config = dict(
    vocab_size=21824,
    norm_place='pre',
    positions='rope',
    qk_norm=False,
    init_std_up=0.0389,
    init_std_down=0.0389,
    learning_rate=0.0132,
)
MLP neurons of a small language model. Each row is named by its layer, matrix (gate and up: input weights; down: output weights) and neuron, and shows model dimensions 368-463. Each number is 128 + 24 x the weight over its row's rms, rounded and kept within 0 to 255. A neuron's up and down rows have the sign that makes its largest values positive.
Before each neuron's rows, "fires before" lists the tokens most often just after its 100 highest values on Wikipedia text that the model never trained on.

fires before: "==\n", " ==\n", " and", " ==\n\n"
L2.gate2014 [159 107 138 143 105 151 126 138 141  91 160 139  96 139 114 138 103 121 132 147 135 132  99 155 158 124 121 159 133 122  90 121 136 109 130 149 159 129 138 151 138 130 134  91 121 101 138 125 123 105 138  89 121 153 102  94 123 140 121 136 161 118 153 127 144 119 136 116  95 139  89 134  77 114  98 163 109 100 146 169 116  89 129 116 133 127 160 126 128 128 172 154 148 114 120 114]
L2.up2014 [140 156 145 161 140 142 118 159 135 123 133 123 107 122 154 110 154 119 133 125 116  87 115 121 150 125 134 164 109 141 110 142  99 145 151 174  64 120 156 156  87 102 121  82 134 160 120 133 130 104 101 138 158 149 157  95 139 145 119 125 143 113 116 116 109 121 143 150 142 149 116 141 106 137 155 138 108 154 141 120  89 110 105  54 128 167  94 103 119 128 159 152 134 167 142 109]
L2.down2014 [179 119 146 154 182 146 143 139 116 134 157 154 101 182 167 121 146 113 112 142 124 128 136 128 148  94 132 141 119 161 155 118 115 109 147  91  97  95 104 136  89 101 129  84 174 123 153 165 114 119  91 147 152 169 125 150 141 120 129  94 109 144 123 107 108 117 124 110 112 147 105 155 140 107 118 155 122 119 131 152  64 135 106 118 107 156  86  96  88 126 161 143 141 114 138 149]

fires before: "==\n", " ==\n", " and", " ==\n\n", "==\n\n"
L2.gate1559 [150 101 121 117 137 132 174 149 164  88 133 112 105  84 125 102 167  82 142 162 124 161 103 151 146 131 167 103 180 108  74 154 151 116 165 154 145 105 106 163 134 161 137  88 110 115 141 106 134 135 133 117 146 158 148 160 138  52 144 101 175  92  85 116 146 136 138 129 127 105  96  97  78 135 137 149 134 156 133 181 141 118 159 115 105 105 163 135  85  86 134 154 114 149 149 127]
L2.up1559 [144 108 162 117 135 101 171 163 160 127 101 138 118 138 124 149 135 102 121 145  78 121 148 126 187 117 143 126 144 155 170  98 111 153 110 156  82  86  89 142 147 109 141 120  92 112  82 140 107 140 122 133 157 107  95 125 139  73 128 140 130 102 125 145 103 123 158 153 133 146  89 151 102 103 128 133 132 106 141 130 146 125  91 140 116 129 156 110 186  94 139 126 142 100 101 134]
L2.down1559 [ 89 116 156 109 171 133 145  88 131 123 108 136 107 145 129 139 156  79  88 155  81 151 143 123 149 135 138  90 141 139 122 113 114 116 160 132  89  97 125 131 172 109 131 148 103 114 105 138 112 168 133 130 109 105  90 135 114  96 133 159 140 107 132 107 104 151 125 129 128 158 121 170 127 121 120 122 138 149 140 121 137 151 109 135 130  86 134 151 174 140 139 109 120  80 102 124]

fires before: "==\n", " ==\n", "==\n\n", " and", " ==\n\n"
L2.gate933 [132 170 104 143 101 119 111 173 138  96 114 129 127 151 150 135 126 125 146 163 150 116 103 110 136 134 147 188 128 133 103 127 152  84 147 103 156 122 120 166 140  87 125 138 129 111 103 131 103 143 129 120 147 125 117 132 157 134 106 108 132  94 116 157 124 152 143 106 147 123 120 154 122 159 135 132  71 140 188 175 132 119 138 141 103  93 169 121 161 131 144 151 126 129 116 109]
L2.up933 [146 166 150 131  57 101 150 146 138 139 109 139 126  96 127 130 123 107 147 126 144 104 150 131 136 117 154 136 121  74 126 116 105 112 145 115 133 105 138 152 158  97 157 128 128 156 116  82 135  75  95 131 112 128 140 142 162  96 124 128 127 154 182 179 129 118 141 107 152 173 162 144 134 130 117 101 119 107 152 167 159 106 163 142 174 140 125 103 141 119 175 141 141 122 112  86]
L2.down933 [148 169 134  83 105 114 181 123 127 116 148 140 114  91 154  84 111 107 143 117 141 115 135 163 135 142 151 150 150 102 116 151  89 112 153 153 185  89 164 141 161 120 140 102 117 123 141  94 135  79 106 160 131 164 100 172 159  92 118 126 120 131 153 147 164 161 119 155 135 134 168 154 124 116 130  84 119 126 113 130 133  70 175 177 137 101 121 155 120 128 163 124  97 144 118 113]

fires before: " to", " as", " by", " in", " with", " at"
L2.gate1726 [194 133 110  87 112 139 161 204 137 141 136 109 144 121 120 161 129 105 126 144 164 109 136 167 133 158 152 152 139  85 153 122 100 149 150  94 156 145 144 112 130  86  95 118 107 156 127 130 109 149 128 153 139  71 117 118 133 137 162  92 109 105 147 112 125 157 158 139 123 129 139 122 128 149 126 154 108 123 135 130 134 139 144 128 128 106 161 112 118 117 104 106 163 124 113 172]
L2.up1726 [150 125 114  89 121 100 157 148 130 134 123 150 162 136 101  98  80  93 128 115  95  90 171 137 136 173 139 134 157 146 126 146 114  79 104 143 141 109 133 128 106  96  77 121 168 144 144 141 167 135  96 120 118 136 142 145  88 123 167 159 139 126 139  91 154 138 138 141 143 148  84 122 130 150 158 129 140  72  89 103 160 125  95 128  91 120 149 114 115  99 141 106  74  94 127 175]
L2.down1726 [127 112 115 141 114 116 139 151 153 145 154 120 130 119 113 144 108 113 128 146 107 120 141 104 109 156 150 104 106 141 124 115 136 150 116 141  85  98 132 148 155 136 112 129 141 126  88 125 163 128 153 121 103 180 144  68 130 123 144 169 146 136 132  99 165 139  92 156 153  96 101 121  68 153 184 165 110 119 126 108 121 114  58  95 140 112  84 103 119  83 119 107  82 139 109 108]

fires before: " as", ",", " the", " in", "met", " of"
L2.gate1911 [130 133 103 151 119 159 130  70 104 123 111 121  97 111 115 113 125 149  94 104 105 164 133 120 122  98 162  89 175 108 122 130 151 169 101 125 120 110  98 109 172 100 131  96 157 108 129 131  98  84 152 117 110 134 148 148  87 127 123 147 149 145 136 128 119 133 108 166 131 167 110 149 127 116 138 138 164  88 132 124 158 167 115 110 130 176 125  95 138 119 145 150 140 145 139 133]
L2.up1911 [144 139 132 121 136 148 160 108 130 114 105 109 124  96 134  53 106 122 110 110 117 151 111 141 136 113 111 102  85  84 102 115 163 111  82 121  95 108  85 115 160 114 102 124 123  68 144 156 147 103 156 140 138  99 179 106  61 105 176 163 121  97 127 132 124 128 109 115 130 151 128 100 122 131 123 133 116 142 128 119 115 147 107 116 112 140 139  95 125 123 182 125 117 145 144 127]
L2.down1911 [139 152 127 117 126 148 120  80 141 110  92 135 113 106 122 112  90 135 128 138 127 160 108 143 154  98 112 122 111 117 125  99 159 146 113 125 153 111  91 117 170  91 109 104 134 117 139 130 128  92 182 146 144  87 157 104  96 135 154 168 139 125 118 150 147 143 123 119 114 145 136 122 101 140  97 150 153 153 140 141 137 138 136  88 120 119 120  99 128  98 148 128 132 109 121 173]

fires before: " |", "==\n", " and", " ==\n"
L2.gate1082 [ 76  85 156 121 129 166 166  89 164  75 135 135 140 131  92 115 178 134 136 141 131 136 114 147 123 196 167 106 127 167 107 162 145 122 132 117 148  81 106 137 142 112 110 114 139 119 114 124 138 187 165  75 154 133 141 131 111 123 113  84 101 166 140 155 132 155 116  81 123 124 146 137 121  94 122 131 106 111 153 169 102 150 112 141 133 120 149 112 123  87 127 154 126 158 122  65]
L2.up1082 [136 142 171 183 117 128 170  87 180  99 156 125  94 115 116 128  93 126  96 115 100 149 129 131 119 104 138 158 114 154 118 123 136 102 144 120 161 120 106 131 146  94 154 118 113  99 167 123 158 163 111 110  96 114 139 137 142 137 150 107 110 105 107 147 122 130 145 166 143 145 131 131 137 124  69 115  99  77 161 153 163 102 157 100 109 144 114 124  98 118 178  97 135 139 117 108]
L2.down1082 [113 147 120 110 120 161 126 113 167 119 120 142  99 103 130 157  93 118  83 109 123 122 131 145 141  68 125 135 102 109 164 143 138 140 124 124 132 141 101 148 160 146 118 139 123 124 128 112 162  74 144 135 109 146 149 146 129 144 146 147 103 134  96 133 162  90 115 143 121 162 109 173  81 129  98 114  86 131 102  78 113  92 162  61  89 138 126 124  95 135 161  77 119 179 128 141]

fires before: " to", " of", " in", " that", ",", " for"
L2.gate1791 [116 111 117 167 154  88 141 163 135 124 116 126 100 111 133 148  88 126 123 138  87 199 107 127 185 151 162 137 134 176 127 143 120 132 134 155 139 141 166 113 133 127 124  93 129 115 154 155 150 128 157 114 140 115 127 156 148  88 106 145 116 141 154 139 124 137 118 147 150  95 176 150 143 121 103 130 146 139 129 165 121 103 125 138 136  97 116 127 118 112 168 113 108 138  97 100]
L2.up1791 [127 144 121 147 109 119 119 154 158  92  88 118  89 113 126 112 161 105 136 106 158 153  86 138 161 148 151 142 125  93 129 133 136 127  99 134  82 109 110 122 115  55 104 128 116 109 135 156 164 145 118 130 151 115 145 117 115 105 124 154 143 109 149 157 123  99 158 188 134 112 107 101 130 128 143 106  81 118 128 130 150 141 106 103 194  77 105 117 116 147 152 114 120 158 139 159]
L2.down1791 [151 125 121 169 106 130 151 132 154 103 101  91 105 132 135 110 126 125 148 155 110 137 128 135 149 142 158 122 168 117 108 128 138 103 136 129 114 134 131 161 158  81 102  92 134 155 168 129  99 116 129 131 128 128 125 117 135 117 108 147 116 125 128  91 104 159  92 136 151  76 145 121 117 123 107 149 103  80 188 142 100 121 103 137 113 113  61 146 118 135 117 140 145 135  95  82]

fires before: " of", ",", " the"
L2.gate334 [153 149 124 106 105 123 126 130 144 109 143 121 121 121 130 120 116 136 148 121  90 135 104 129 166  99 124 121 210 147  94 173 114  97 130 196 121 115 140 145 139 125 125 138 173 128 137 114 154 118 138 147 121 176  96  85 114 121 137 138 126 124 127 134 109  93  84 143 122  91 120 119 156 123 112 123  77 116 107 144  91  99 130 126 118 131 131 103 156 139 126 122  99 107  93 113]
L2.up334 [150 123 124 125 135  69 154 116 106 153 162 132  88  74 161 121 146 113 132 139 153 118 111 123 115  78 133  98 116  81 132  98 148  65 124 139 124 144 136 115 138 130 145 146 132 142  96 109 141 133 118 131 116 127 120  96 135  91 136 152 157 111 109 142 111  92 149 217 132 105 158  92  91 173 159 134 148 153 102 126 121 147 114  81 112 136 139 107 121  94 124 151 109 161  79 142]
L2.down334 [149 111 132 119 107  81 121  93 100 168 168 137  93 118 137 122 130  80  87  96 114  89 119 117 140 106 105  93 119 139 141 147  96  96 161 147 131 140 100 140 161  79 137 123 130 125  78 140 137 144 129 178 130 129 143 150 114 137 135 129 121 139 150 148 145 114 136 139 120 105 138 131 145 134 121 140 117 131 124 117 158 100 107  93  93 111 102 118 103  93 166 104 107 127 125 117]

fires before: ",", ".", " in", " of", " and", ".\n\n"
L2.gate1465 [127  89 135 113 169 170 171  97 116 132  97 173 116 110 110 124 133 154  73 144 145 143 124 125 164 161 120 126 178 143 109 138 149 112 132 137 151 125 123 111  76 124  88 126 184  97 157 107 126 114  99 171 121  86 130 172 106 141 106 146 140 115 127 106  99 125 124 201 119 139 122 156 152 112 122 127 115 154 158 121 110 173 128 121 147 136 130 121 122 105 148  98 197 149 137 128]
L2.up1465 [114 143 114 123 154 189 157  55 159 145  92 119 114 132 122 109 133 150 139 150 100 152 116 122 169 108 144 167 110 157 131 123 153 119 171 124 108 150 156 109 106 110 126  85 115  67 143 157 120 158 125 152 104 146 117 167 114 139 121 123  80 112 118 113  90 160 131 149  93 166 144 105 178 102 182 143 138 113 133 135 111 159 120  88 188 170 164 134 145 169 103 133 157 160 111 105]
L2.down1465 [133 159 111 107  95  62 100 135 128 123 144  93 150 134 150 118 133  89 146 109 111 139 111 117 115  69 121 161  91 133 148 122 101 151 145 138  99 149 121 114 191 145 180 137  82 134  95 118 131 156 149 111 148 162 141 107 162 105 145 111 119 153 123 137 143 143 118  60 125 131 133  93 115 134 127 142 165 120  93 158 164  88 137 127 117 125 126 148 125 167 121 132  64 112 142 144]

fires before: " "
L2.gate1358 [131 131 125 139 133 148 147 154 146 143 127 100 140  84 133 153 118 123 133 133  98 139 197  98  88 140 128 150 123 135 110 137 160 119 158 117  94  89  74 101  90 148 103 143 146 122 125 114  94 131 114 133  81  86  62 115 167 122  88 131 195 137 145 124 144  93 106 161 115  95 164 139  99 105 164 119 133 140 120 153 166 173 133 144  86 165 146 104 122 155 159 116 143 142 131 168]
L2.up1358 [123 129 168 131 128 128 105 164 137 132 145 138 115 136 143 116 112 123 131 155 136 124 186 152 143 174 118 139 115  78 141 136 132 170 127 142 123 117 131 142 125 132 128 104 158 130 104 148 138 130 147 120  99  89 118 159 100 132 119 134 132 128 142 135 134 139 123 125 138 105 156 161 143  79 118 158  82  86 101 140 154 173 130 127  93 129 123 126 128 133  84 140 110  90 102 123]
L2.down1358 [146 148 130 108 123 166 135 134 118 132 125 126 155 105 149 144 116 128 122 133 103 131 193 123 146 176 160 125 120 135 101 126 168 132 167 119 131  93 113 101 121 155  97 137 131 133 155 119 113 148 138 125  86  98  79 139 163 168  88 122 178 136 159 134 153 110 105 133 106  93 154 135 126  97 175 125 103 146 138 143 144 189 104 148  99 147 117 132 112 149 155 130 145 128 115 195]